config.yaml
vocab_size: 32000
norm_place: "pre"
rope_theta: 10000.0
attn_scale: 0.125
parallel_block: false
init_std_down: 0.0
lr_mult_qkv: 0.5
lr_head: 0.00658
decay_fraction: 0.874
decay_shape: "linear"
batch_tokens: 65536
max_seq_len: 1024
MLP neurons of a small language model. Each row is named by its layer, matrix (down: output weights) and neuron, and shows model dimensions 0-95. Each number is 500 + 25 x the weight over its row's rms, rounded and kept within 0 to 999. Numbers have three digits each. A neuron's up and down rows have the sign that makes its largest values positive.
After each neuron's rows, "fires before" lists the tokens most often just after its 100 highest values on Wikipedia text that the model never trained on.

L8.down579:549536546454560487513497487478466525530467524503532496492525491497503470462489521563536490508556488547520464487506510509486550481519527510493530544470492523512497480512467480522468505514517537500493488478486489477519500517438487489512496506544488526486475490529474482492516484469494469490
fires before: "\n", "-", " The"

L13.down290:520499498517514503513545506453519533543480479503513500479521457487463486487533496567529533488482532489493492504473480480483499503491491491461506524507483446554491547507506493495498525504452502469497460478490466503482547509460468515494574430504505472480511492518491458513520488506510476499
fires before: "\n", " Iowa", " Indiana", ","

L8.down336:503518486522468504536513483472503549488536504461502516478514499524485495543464502487510521524498540463516520478485516525520515529542492516492506481513538486465504507543491514521463514493527499509498479503492516508451524514477437463547472488480532498503500517497461569495543509492509481501
fires before: "\n", " The", " In"

L9.down450:498496501527484520485505522530474494476498453458511470509474487516489533467561519488528505487496513469516489449457537521524456524488520519493547507463485525529506492485488476532500512474544528500513522481488514505492461481506533557490525514505581489495510532495493494528496519530479490511
fires before: "\n", ".", ","

L13.down194:452502504476514531493487501482488538511482490504497503464545497462494545507507427535489486478500511501488549497473507526458481542512526525550512500515508502495497443494466453471473498492531493517528481495477509554465474480554454527514425519545475490524479528527483515529487509499488525497
fires before: " that", " the", ","

L13.down234:493495512506543439538489498505509512479477494507513507469514499467479496496500550500514515539464536492493422480524540456487501499508476508476499493506508523509488520493537479546499510485500520495468469515521531533482484507527527505536515499489525517447530506512502508449491492454523474529
fires before: "\n", " 3"

L4.down224:514466491502534555496524485496484478526495484507469541456492480493492493463526451524493536495517497489487516519475459522498464446502521497499476493519518501471508515495505446476491487504498515495458506551545474477478450508491487472474564498468495495478507520489474522498547491463474514516
fires before: "s"

L12.down122:512523440522464450492515502490474488479506428502492457480481516518495500506483500519504541482485515487495499512537501484488509494517445522481543462495501495502495469516556472464538502534575517535490510527506488500511506541485513507470517468487494532502495490520526482480524484507492512536
fires before: "\n", "-"

L12.down13:473478486516530521464513476507533490558495466499538479496575515463460538507500511462515485483479435482535493521493509505499489511486500532525519491493522509538509494489531546484507537478488545501509482500472502503439501531556480526513455502468492532480510473503533511515500522456453497545
fires before: " of", " that"

L13.down30:520476480501461475453531479483509490489491502502529522500468477515483493508511494522528533491527465522463449469498454553475506482482455537515488505490535469504490482517500464488497530459490451460486534527477512484521507492446502524481537486508491504552526454494513513520494497527534465478
fires before: "\n", "-", " In"

L7.down249:515457493540508459504463543487488534500494494496505473545502508540549512542479489513512517499512460504474505480444507471490496517500502493470468512483511507463528496469473505459469475511498454519522442499479490526493541462474484498466478491487486486476488530462521492559498493516524503516
fires before: " the", " a"

L12.down560:537474501547513515516479464542508475471538431509457515500466512488521547516489500521460516513485491511509494513536503548498472578524541487525540482544469443500504492518543504467493479501527529521493502474488491495518489514451522513512528481468512478503512538496507487485468512475457511480
fires before: ":", ":45", ".", " 2"

L4.down415:480526478510559514494501531498498485502503491490512502503471521521525501480498509487515501520495444497506494518565504483530466485462475530500488482507454493515525456490493522514490516507499515521521551553523487479533488535478467523510548463487477525470519505544500457529500529553489547451
fires before: " |", "k", ":", "kan", " by", "h"

L13.down514:459524480506520480495498475487498519479532434513488456506512513516555456487528553480545546489490486500523487515506496486537481530458526483480486500497539503465488484524523494487503470493472489514497488519500504459510485456549515465475518468519416519518506497486503505509501529488473508519
fires before: " |", "\n", " (", " UTC", " Summer", ":"

L7.down557:486536496503503487521472466489499514505497453482489468459516492535488487492505506489503490499492519477520466485460492485532553493488501515513507534496523495489518503493518493491462499522495492523509554457516467495448524548507501498498507498463505477450494527529438522530507502470524506477
fires before: "\n", " |", " Candidate", " "

L6.down243:473512483493525484469519477503508532522499477482476519501515482482488533515495515492525477556456494502504476536489505501490537492491551533541475521539502512533542503482513460482477543520535478503475448527471536501467480482522505474462566507481489519541547538518513526462497540515479518503
fires before: "==", " ==", " of", " —", " A", ","

L12.down199:511501507436516503533495507503501491459540502458517490498540546474491487491498495532500504506544535484516519406463511467497531496478464483501484479479527533469500538558495501499487499487463538523456511479495482512512499497466546507488549469498551508518504547484474508494487496487490498496
fires before: " to", "'", " a", " as"

L8.down237:499494516500495492515458511484474514510490567492524502513489476510490511484486501497510461484525506528500568530498481483502473552551479499451465510511506479510523467485547427458488497480501509477492447456472482509497511506478518449517463494506492482502475522500533499478521500470467506462
fires before: "\n", "-", " In", " He"

L4.down570:511476485571456473487485491476463537515496491466510569455506480500520517488490501509502526549555514513525483505505558506526496477538505545508488486509503502498502502511477489488546487532484488481530503511527513537472554489494480463468490518562530500495521455480467481542522512501530513506
fires before: "\n", "---|---|---|---|"

L9.down224:528455498515502480494520529499505476466541518524496519540504509501513493496481512535506534500522478522488514484502512455467506492513472474517523530545519503546540521564514517466510484511509482500497509491526510510522498494436476459487539550516455510526526528460494522541475487494467522539
fires before: "s", " century", "th", " to"

L8.down327:509459472505491540515518514509469550495511528501448499462541485491485458506500514539521537475453523453519511509501548502515510548476464483489485481527515479514473542489522487459531525527492491505429503493435457504475485496479525497467431500486499457443492504511493503516514478501484496511
fires before: " as", " that", " the", " a", " to"

L8.down195:495496520521546519542461524519496508512503548515468486516481485542469496486536517525523494473469452517505517556533502497502518519519491489508505478565486482535504496540523495491526513506447488472508494464475478522518489518509529487505481535501531513524478498458492514544511465468417510493
fires before: "\n", "-", " The", " In", " She"

L12.down591:478564475514499519527502478511464493477480498500513507520506484461503511551481509510497499500470520502500523485496522500515539522498537448503497511507492509501463522525504468525544493502464472494520478487500463418454530540522455522485535462487489513462534525466493471477518486523553485513
fires before: "\n", ".", "-", "s"

L6.down583:491504497472537446493523479493436528525509523486483522484443513507534496488495550504490490491509529520488513503480569472500540480461478499466496468503469523526497511478511512484503455487524536561492473469529524484490463483481516525499461490523476508482502483472495524486517507510526492491
fires before: "\n", "==", " Walter", ","

L12.down497:472491500473549557523509508489518470533438502502494495515500468502481495498501485460511517468499502522515470514475483516562548529468488534463457497477499475510517538483439537481542521451495458512473478494503495464472489486450510482494528522485495550484507465496511516493532495524522489495
fires before: " |", " (", ")", " (0)"

L6.down378:490482477521514487500528456489499474504493528506498474503494483499504498503507507520530469505525526462510483482500485491528470467526570460487542453490502503529496546488481459501491485499436477505482471490491500481478494512442476491496488508520513487477526507509524541502521553506527491487
fires before: "\n", "-", " ", "The", "In"

L6.down520:467456480543470493536550499488479483491477514546497539505477500502524470539531507518480499520535540483487497503502505504505490438539454505518500436484470480568534505516522464487503502506477540480489491475519548511479520503469521512483540502475537493463503527536523490485509502483520514514
fires before: "\n", ":", " ", " by"

L12.down6:471551515513521541491524507513457485478481544525481500529529492485491499577506531491502532523484515512523511500449505513542556532492502509481464496468482481492502504454542527506479470485528460499497526517472503508473494515462523503493484494468515477485515492517446486478456526482529533483
fires before: "\n", " |", " ("

L13.down365:502491512501560503494445537528507466481502416514491498526497523556495516513492509474495500518495514518480501501489537523471474541517526508509498510451475488508521483469484515436472523489529523542491506470498443515508512493534491495508488517519504533471494520456504497532492513506468505513
fires before: ".", " ", " .4"

L8.down61:505531461503489496510472468535444519532509525490513533498510484480515495501494463537540495513515547504487484496473519533467497504470505515514492536503471513502508461519524480489457492486477516494498472531522522487523521505479467495497499577525445463499474460491492506474481504477524519495
fires before: "\n", "-", " The"

L13.down47:528459538519491469476462548481510504502496495511491478527485486488467492516473512506485494524489485514516493487509530533511479517492464488485476468502516433462446510518496527493537516474485515457483519482513514462481522503498514490513502462550505506519455476470505479474535466513469502490
fires before: " 2", " 6", " 16", " 15", " 12", " 8"

L9.down252:472508510493528462500466495486490544486486450514492535529506524465484516449507525524513521465474528498527480506495484488513489525516493477508496480465487551494507519510528458480508484484508467513463516495534477436511459468486504487479503501566501495484474531514509478493468503567476518525
fires before: "\n"

L6.down372:488544520447527493510503528532462479494484493465491498455478508493501480488491541481556506529473550418499466518487463486484508488534520544514492488460483481525468497495491495495487507491477504499520501476512470503482467490508481456495500493498517503495528513509490487518484510508505543520
fires before: "\n", " ", " 0", " 1", ":"

L8.down262:517495523469536439465532551463443498548476519501526490518479458546475517494512496519506501546521498473520505504497540473459496545516526512488508522491503507512483479478542550468436478509513531442498497463534516494528525483480537504496437506525500499500477465458491526513499485522511507513
fires before: "\n", "-", " The", " He"

L13.down320:455526460456517501519487467527508513465500500494517483524449526509489513507479537520501486519492461534492509499514541483530507487504515501489510525485489529481510484491535513522423495485503481473516494522523445504450478508481492530492428527533509498520484537505492516533469514511460463525
fires before: " 3", " 4", " 9", " 10", " 2", " \""

L9.down465:506507450494496505511477463482514484490483443491519462530506481496523504489509496454478494509505525497501505512555543460524477479475552506482532516444503505466492496457527511515494554494454541495514431501495519476492485455534513478512553472477527516497518474527532511471517514490490514496
fires before: " of", " was", " is", " can"

L9.down312:504500534462527510519501499456479501536525481497473487516505503538496508498466528508510476527490489465510547535455522499468492527507487524477438507499483488510514488549503492469489451518458527504524468436522530505454467521486529507494524516519494499530421528497502514463515489490472512499
fires before: "\n", "---|---|---|---|", "The"

L9.down57:488504486508510511531506455481469496445473474512506485506492462484512498482526488483489474543498515492501547520482532520568525546498539519500497472488487507524515499471511498522472484477506495507517500513432507528502496499467504555465568469496510511500493498497539473562512471492512502484
fires before: " |", ".", ")"

L8.down617:514491515509534524514513501482517459516511475499519474526512486459487520517482487489477533494543529475461491534453450507525530540533496506498487510502537473484506478464504482487453534461541536484501475500506501508476503515506505503504478526460517419499520525466467504505490500488495474460
fires before: "\n", "|", " ", "born"

L12.down340:455499500491505507479511490466478507524495511488516507484488539509481471488496522495536503542484509495499490514496477528466456489490509497491473483488513545514477493475513462500508479513506523516506501528528488469451472526489511486505492518507538479500544504510565455517490526521458529522
fires before: "\n", "s", ")"

L6.down104:489486561476486507507499495521498523493511523499484473480514470515502517538498480472551502533506506510523488516459533515514497465476545500475470485515478502517548515536479498525555428536452482502491485464487502534473513525498488480474485501504513521493482493482485535494492513484454521504
fires before: "\n", "-", "The", ",", "===", " the"

L9.down428:486504528503494561496510496509523495506528447525512492479467485528550492489481559496506482499486533553494490487480515469485501480503494476522455490485494513511509470510485500494462497503457517550504510495528473483486469547541505493496531536501495532517480525547502468467507538487442538483
fires before: "|", "\n", " |"

L5.down587:513461469561501502501487522507470539511502492448506501502497475548498473572548492495458484481517487464482528496474484496491521498514494512485477504521489509521549517499519503512506458515467491518486505505508525530481502484489504449515470473531441506483508536484500466545525490514516501490
fires before: "\n", " "

L13.down489:487498519516483567504537495511537517501487503474556487475535482509548517529527523502503522484512494491499451518548487514496493493487502517506480497477507495505489459495512489490507501507493484507517482551483494499490512524505499483527563490514494489501518545479484489547518500523478478543
fires before: "\n", "-"

L7.down443:507504544472497518541503509472484525492505555497496489564524504475520517508515492488490552511548542511518528504473485488533502511536502474481494512539486538520518461493503501485507470508500512479482449441448475504490517495440522468495471498500514450450542454507512490481460480505484511514
fires before: "\n", "-", " The", " In"

L13.down461:525502529471502524470484501510470487531503482518513547429501483545494482534487487495471499507495450423452532486443525506533503534517541504511460530493496474486508458478491471494491494520486510489472476464478479477469478484515515534497455565520513476524489477505501510494480512512536487511
fires before: " |", ";", "07", "SD"

L8.down519:501538537513499532484481468535470495533498497452483457477551475504482467553491509503512459498522512511495514475485518462547496517471483459485507539495474486483530475525515460478490486470504521516485446465486483513501518511507509494476488503478476485446535489485464495525479505522488493456
fires before: ":", "==", "\n", " and"

L12.down14:525537498498501498497512491463524473492479536465458476486468503500510467488519515557461541473529408489450506465462494476510538523519505527534500494501493498503510508525478504510519499515452488528517497484476545489475506491520531486488497508472511496460508498493475509487536509510512458477
fires before: ";", " |"

L13.down110:523494520516462504508505495487494495498517455513514517498495485502561496481456534517513501484473555518483493483513510475463486503517516474497484477521513478526475521521509496481499510498406531514499522485515487487512485524488504549474591517499500483505463531553510454513479534489468494468
fires before: ":"

L8.down445:455488483538545491504547436488499488531510486530511542476463490470492480489536494517482512506486471511461455548494495481531474495465488506468496519529487516519510494509476495516464528488532490502486515464540493510504492509493509498464541496519572506484532525510537495520460510487465485519
fires before: ",", "\n", ")", " (", " a", "."

L12.down120:554516489460469466490505522479513511505515504502519451482518521511478518496466488480504522491506513471496524505483520511501518505502534521564488574515530479482525479479502543517514502482511543470511492471487471456512499492460460501541521526501492450510486523498485512482503489528523478507
fires before: "|", " to", "\n", " a"

L12.down440:491473511509518486445518491470505490536457477500536441518500467476537482499494515524483477505535510468482544511531519503506509479520464521481524505485489517557484507484512489506485523440515553544516505477493542506449538470461464495483530489495520511496466466424485480500523505487468503502
fires before: "\n", "s"

L5.down407:507486502508557481500490475514500455545532505475509464481522487536512519513483515512473499551510496500490497492482513466510553480500552490520515488538490503498513500479510532491484518512483566551487503462510521529505521503489475493460509528451495509484531460512513516508493435492475480477
fires before: "==", " ==", "===", " ===", "\n", "s"

L8.down346:514496492526495467468542543516463503508520516469499510524571492480472529469529518498486494482474529491495508511517485515533535531512555507523498506534444482487551510536522516456496505502502497493482453458503514526555516529500488499485485512460484467490442497512531518526466528497465513488
fires before: "\n", "-", " The", " In", " She"

L12.down273:494511529549498520493496495523526476520508447531500506505504457536543496508514499510476529497492477452532483494471526544473504495501508529527495515484497495511472462472466524513544494478484482484522529518477481479471489547570532496498534531499481465526535504513436517505506508498518506503
fires before: "\n", "-"

L13.down547:507508541519506493489491455520466538504507468530426518500508531528514509497520544491482536510495520508463497472507530521492520484503513505487463499473517523513506508529494498550493475484480523510517522444575503500543551537463555474510482495548497517499493435540533533471493479491492539492
fires before: " 2", " 3", " 1", " 4", " ", " 2.7"

L13.down626:469552514485489513506490461444499485512497463475511475457467505502474480502456533511472468549458540513524509493504522475465508523503551487498516535536485465505471477490489475489507545510496492505489520512449485492488526514496511513535569493486472501502500487514520495500479507528527516452
fires before: " |", ":", "."

L7.down607:498525496482495462517497504511453523481512527484467452534511541492488503497528489514504476498492463500501507465474489541493519494511452498509461502518499523484485492523532462448559544501500517494488459482480482499481553500487502480422475519469516482436477494518469544512479478504485493529
fires before: " a", " the", " \"", " an"

L13.down323:526493472500487518502485475532461521454513473504511483517488521489485487489473490509488498495520489453456485478526494447493488501513531520509521510479535498484472510523478537519501460532489471551491555527526486490522526528459473513494490467500470487534537545480539484493460501454561461553
fires before: " with", " to", "s"

L13.down453:495497515479490522500504498517509497478511442456504508480540475531542478511476536465479509503514485479526515510454451502505516502479488539537527511498569494513513486492497543514456510546495512530569469465498481493520529481453516525496472488491514486475490487477499506487523483510470460538
fires before: "\n", " |", ":", ";"

L7.down44:521455473473487467505495503444485499508535485516502473518461464534463519524506504494527491496482515497488472475531518491533454523505540520489486486496510495501540469461524503512500495538514514476505516455498467502486487474500516535444505541530518513488483520480506526527506455469456495509
fires before: "\n", " The", " It", " She", " He", " In"

L12.down519:490469480506489484548518486482525480480484471464466506523476497521523563539499505535448508481508520530496512547504510478510516509531540512518533500487501512526471490545469472509512502519505512484501500479489467504514489510478531481466499467511515500409491509531518514510489520490466464499
fires before: "\n", " |"

L9.down567:436450494459535514478467493492505486491497484489514494510471544532498447524517568498485483502490496513508496515530502489488498486493531516490464469493468490469496475503515500470480491492470505501523515527482481506477497531497547485509463479509509480490529503453525426493517516526485518512
fires before: " |", ".", ";"

L6.down7:514464490526457460505514500528513472475488488548501515507550532508492515470552540514512515503449493527465549528481489507502499520491523511481517526493531490525498492559487530470466463488470497484458515427505509516484502525503512521468476509486496507513525503487538475442488487527519490490
fires before: "\n", " The", " ", " In", " 0"

L12.down590:525465525515471504506494502485502551510503517500478497546479502527535501509491511530539439485537518496469515502481524522501472511510519530494540504467557452541528486523509468516475467469462471459528526491510517522508502499477478470479440497522482502539545514498480504500548518541535507511
fires before: " 0", " —", " ", " |", " 1", " 0;"

L9.down294:473514496512512497485542488507485481513479475446492488514503541509491494484513509539518477477515484513502525523485483512489524483497501532524475518508478483480522487487506557508511511491548476438469476507513461518478491486471527490543509533489478507467526400488478467511501536519518487499
fires before: ")", " /", "^{2})", " |", "^{2}", " mi"

L7.down259:532497533481490477514480509500445556473512518524504447510522506507507514481558541473488505501459521452496509518449491465492541501511536486481484462491494520502497488555501538513533457536524486492465445486508508517425487486507524497488510509502488517459516471479495498489433516470505480516
fires before: "\n", "-", " The", " In"

L13.down225:485501475440531487521535469503489504509474514496490453486531499495500495502493503483499517493503482510464588507519494476504503503470488515501541525517550470550505519469495499454498485504543526495456494491472571496492522540486493525488528493517554543481494532484487516499498519448522519525
fires before: "\n"

L12.down436:497499473477531519485485516490558547478491466487480511520446482505500494508460491514502518471482458508467497466458508475477490509449492500532517496463500513457474474498494505496511489481518513522482524507505445514457483472522465505493476498453537463461500479506455479506485495477513532479
fires before: " |", ";"

L13.down479:502510511507472521459485435527543486478457478506520515501424526508543486527505504546523514495493511511533478453517539503491500498505446489501494494464554495516512516518497534489516479493525504486480507533484453497460537470478494499486506533498492497510486516500476491538505499493483503485
fires before: "\n", "-", " The", " She"

L8.down128:535529447487473488494495483504485557487494466485486478514460481481466499470519446503519530504511534481507521507479479511491527486515533524501479541479542506516490504494481491490516498516482500521516507496459488525517522496536471513462520500472487483453485539448531541512478474472520533508
fires before: " the", " a", " to", " with"

L4.down332:449504508522491517511514490517509513538502496499502495478493498528500547445473476512581551492498496531472521528486495495514505516472547473523510505542503509517520490469495508507508505494577515478528530492485510470512523504497479441434515470504498511505510509515520495478530509510491490499
fires before: " by", " in", " to", ",", " from", " and"

L6.down567:470449465502498476526480509508504458489514476518484499512495432501474458499500521485538460558448472450481530522473500508492524463543532491467485473474484532555492491511553524485461504520485470497502482475494510524502498499461511496491503501500500511506533538486467501453495494500506484494
fires before: "\n", " ", " AL"

L9.down620:518487520508501449466490532492494499489493498494475491557533540535474486504486521495503472522528508568527505460503488520485481497518502516492516509515496470531513528482481490506451517489533498526472476478519525470505498494505493500489494531483480536445527554565488506539500481509494487475
fires before: ",", "s", ".", " and", " when"

L6.down183:529533494499515464494469468466493528519477498549484505493497500521524529546494520517477482517523539490532501524509498551509526515505479559487457468484536471513510470512525488507528540491481502485516484508515534547511496499526526479497500493508496496474498471503530505464493500460493506490
fires before: "\n", " 0", " ", " 3", " 1", " 14"

L5.down80:516526499457462502534500509501472522523498508470506500532515483462509492525529501504499447498504541529496480508476546484533540526473533482498485492480499498483516533455472538492534480465521476488558471462470547519479487520495520492482483510492496482486498530477517518488505522512498497477
fires before: "==", "-", "\n", " ==", " and", "The"

L2.down602:477519501503507473471483555444500495550499521509464511518489510503496472507484516522481487530495531457517506459543457469475506528486514476516526494528526518516507487504495507512487537533503542508475536492496520514500506489481505510509516503529534523514518576471458531487503506495488506544
fires before: "s", "ing", "ed", "d", " the", " to"

L6.down311:440513544456496507513523487498526547476494517500544515456466539486491525536523527522502496528519483502505505527509489491554486507446567512481509476500500493520489480497488468484499530471460490488503496516493473491458494476505470462511501502462497545539503483518499479505452465531502510488
fires before: " ", "|", "\n", " 100.0"

L13.down389:508482487505468437513512506471494498470512507541511485520495509462514446490519493507464507498499494532489521517481480533487486488455506546534527538473491496465541522476500488511535501500495481511535480518489484534475462515499488460486526503485445510494520500519539493531500489543505496504
fires before: " 3", " 2", " 23", " 9"

L4.down103:516486501492477508484508483470474445522493450485489498548467481468504544471491499475467458513506479474507469468466497520466483534552516539483530464518500507495488526473488481519449488491520534518526481494485493497478469483510473503502452530468515498488486494517553469504529472482491486520
fires before: "\n", ".", ",", ";", " |", " is"

L13.down335:533511529478467463484536491477510510485495517488549542503527506483473563489489477492502514531491496506544482491551491509472486537509472520484495505523490497501555502457494512520495482484448483485478498499463503526492487524509440490523471510488472510495528486521479464566493526490454507514
fires before: " the", " it", " them", " that", " her"

L7.down453:512485485528530455530501478501492506509490521520499469459539483483524499500486503517499500543534532543558478450483468474523538505482499478502518497481479510482518472517499550481484507546537513511495455476499504490489519502502503460467444485508406507471523490508511494497507481459483504521
fires before: ":", " by", " code"

L9.down417:535463513523501524469484492485494499513520518485520502504518527465521499543544523520477487500489488514504547472484496501519520494533435471509463463498566494467512514494478479510521525503490511517433532533483435526483535485502533473519473492465446517537449532469496497540493499521489462521
fires before: " that", " the", " a", " to"

L12.down53:446471483470472495507522502533529490497511518507522524552564486489501493520500479496511493496519448479490540521514496480534475512519449572510534479507536498489526490460484482529476499504558482492498546486506480494515494472555515477493437488559489519508503512482480507519494475527544502489
fires before: " |", " that"

L6.down617:549549446497475432535464487545501453478475497493493501509536487531516486493533514515491445466536514509458491500479492528497493472476487459475496519463547467516523510503483488478492531500484529457464504505520506499507506502498511501455549504466497540512510505494532465527495482463540497495
fires before: "\n", " 7–5"

L6.down69:516474516512497471500473505489504494519507493493518503566480464485514512528509526495497440475500527493514542511497503500529500531473473503462508481488491502567496544467493540563460487440495509529515488472504484505483498464489537502507509454507463487529498469516520490476485502514528481519
fires before: "\n"

L2.down507:547473488494497493504468526498456471489488564533488500546484472496475492542476494467497484480521490488492490493513531510477532502488521470483517512507510484488509478540528489511474517502528489532495507451439508526467497510514513507497459479511515502497510511449558494498485497466520517497
fires before: "\n", " The", " In", " He"

L12.down543:546522507512522512482462473512499497474467487497489470527470501523488484509522479493535503479492503517483453553531473454500475487503529501551497497516477534557467464468562499476486492478492469473480513449514459522499476419508475504476463518533470513485498490498505509523524517516515532540
fires before: "\n", " 4", " 5", " 2", ":"

L7.down270:485489523527521503504550495480489526524479522534523491507515478467514503503504551528500481459502506513439458494486523522508530465476551515484470484524488490534543499482491521503511473500495519458490486454474505490478469451476491500494470534533470507486452489480510482477533481502498453526
fires before: "\n", "-"

L12.down313:469480494473481510503488490472533522451539516514484502553460520485505518511512513472464475500503487509504552518494510466543515499503500506491542533526487475448489506482510500489498476516455496526493436455490482489470499498498514486503512502520495530495468502501522504520493515530495489496
fires before: " 0", " 1", " 7", " |", " 2", " 3"

L9.down205:469503490483495521524469479477528464471488441466506527534507499488498499520516466518476527495533502498509477543500481538488503533514497524496489515508456505520525479510497515548514508501481491442526514486509501486460506519567516491529453523487513485501442459557530497508496473477509512509
fires before: "\n", ",", " day"

L8.down587:521502491462508498531520551484479494478510539521480490504542506482466496524490482497481498488492515469520470559476485516496515498586455526477473514526489508496496492502487476452475490511464507477525441499462468436519478471515488512516517525530469450500471513475547481534479500491482474474
fires before: "\n", "-"

L8.down2:493481488539488540469475538514495504502469509509527466533526465478494546506523542523494536548544535512485522506468504497505522505502524474502496499527421504517507509498506481484509456454479521476517532507487484495500491522510551535459473466493524466484504458510505485528481513485484505496
fires before: "\n", "==", "-", "---|---|---|---|", " =="

L13.down264:460519468504522484505480490531485465504504507493541521493484481495479528481502495500542490520517484536503486527543497471521481516505533454472550498476545507512504511528541534482503517546430493528529510509535477539502525487536496490509572511539454523548571514503493523428499500510484469511
fires before: "ed", "d", "s"

L13.down226:484474554478510491501547475515548465525556481510525474503506506483497468478478511484519511504519513499515520468487510505496519505498507486525502512499492512476500500512502506540499509530457525485510506528526509466511489505488480499490552487499509486505556511497474513463535494510524529492
fires before: "\"", "\",", "s"

L7.down101:453535495468519481480566526536520468468466476471476559556509509489480509522450510487496524465518445485473462527480523493473497528509493490498480476506539508477511539525507524443494490518502512523517496536491526486531531522522501533532507500506515497466468529469502516529503493490508527523
fires before: ".", "\n"

L8.down410:497515491464515502487531480477532485512449512503475507500544500521529545491468479496520493482520469505502482527511514522523501468484497506456476522509458485473496485477482551489513476481530528481512528468475485508477474487543505528516539521499528476489517471522512500474505554528505538515
fires before: " in", " by", " as", ",", " on", "."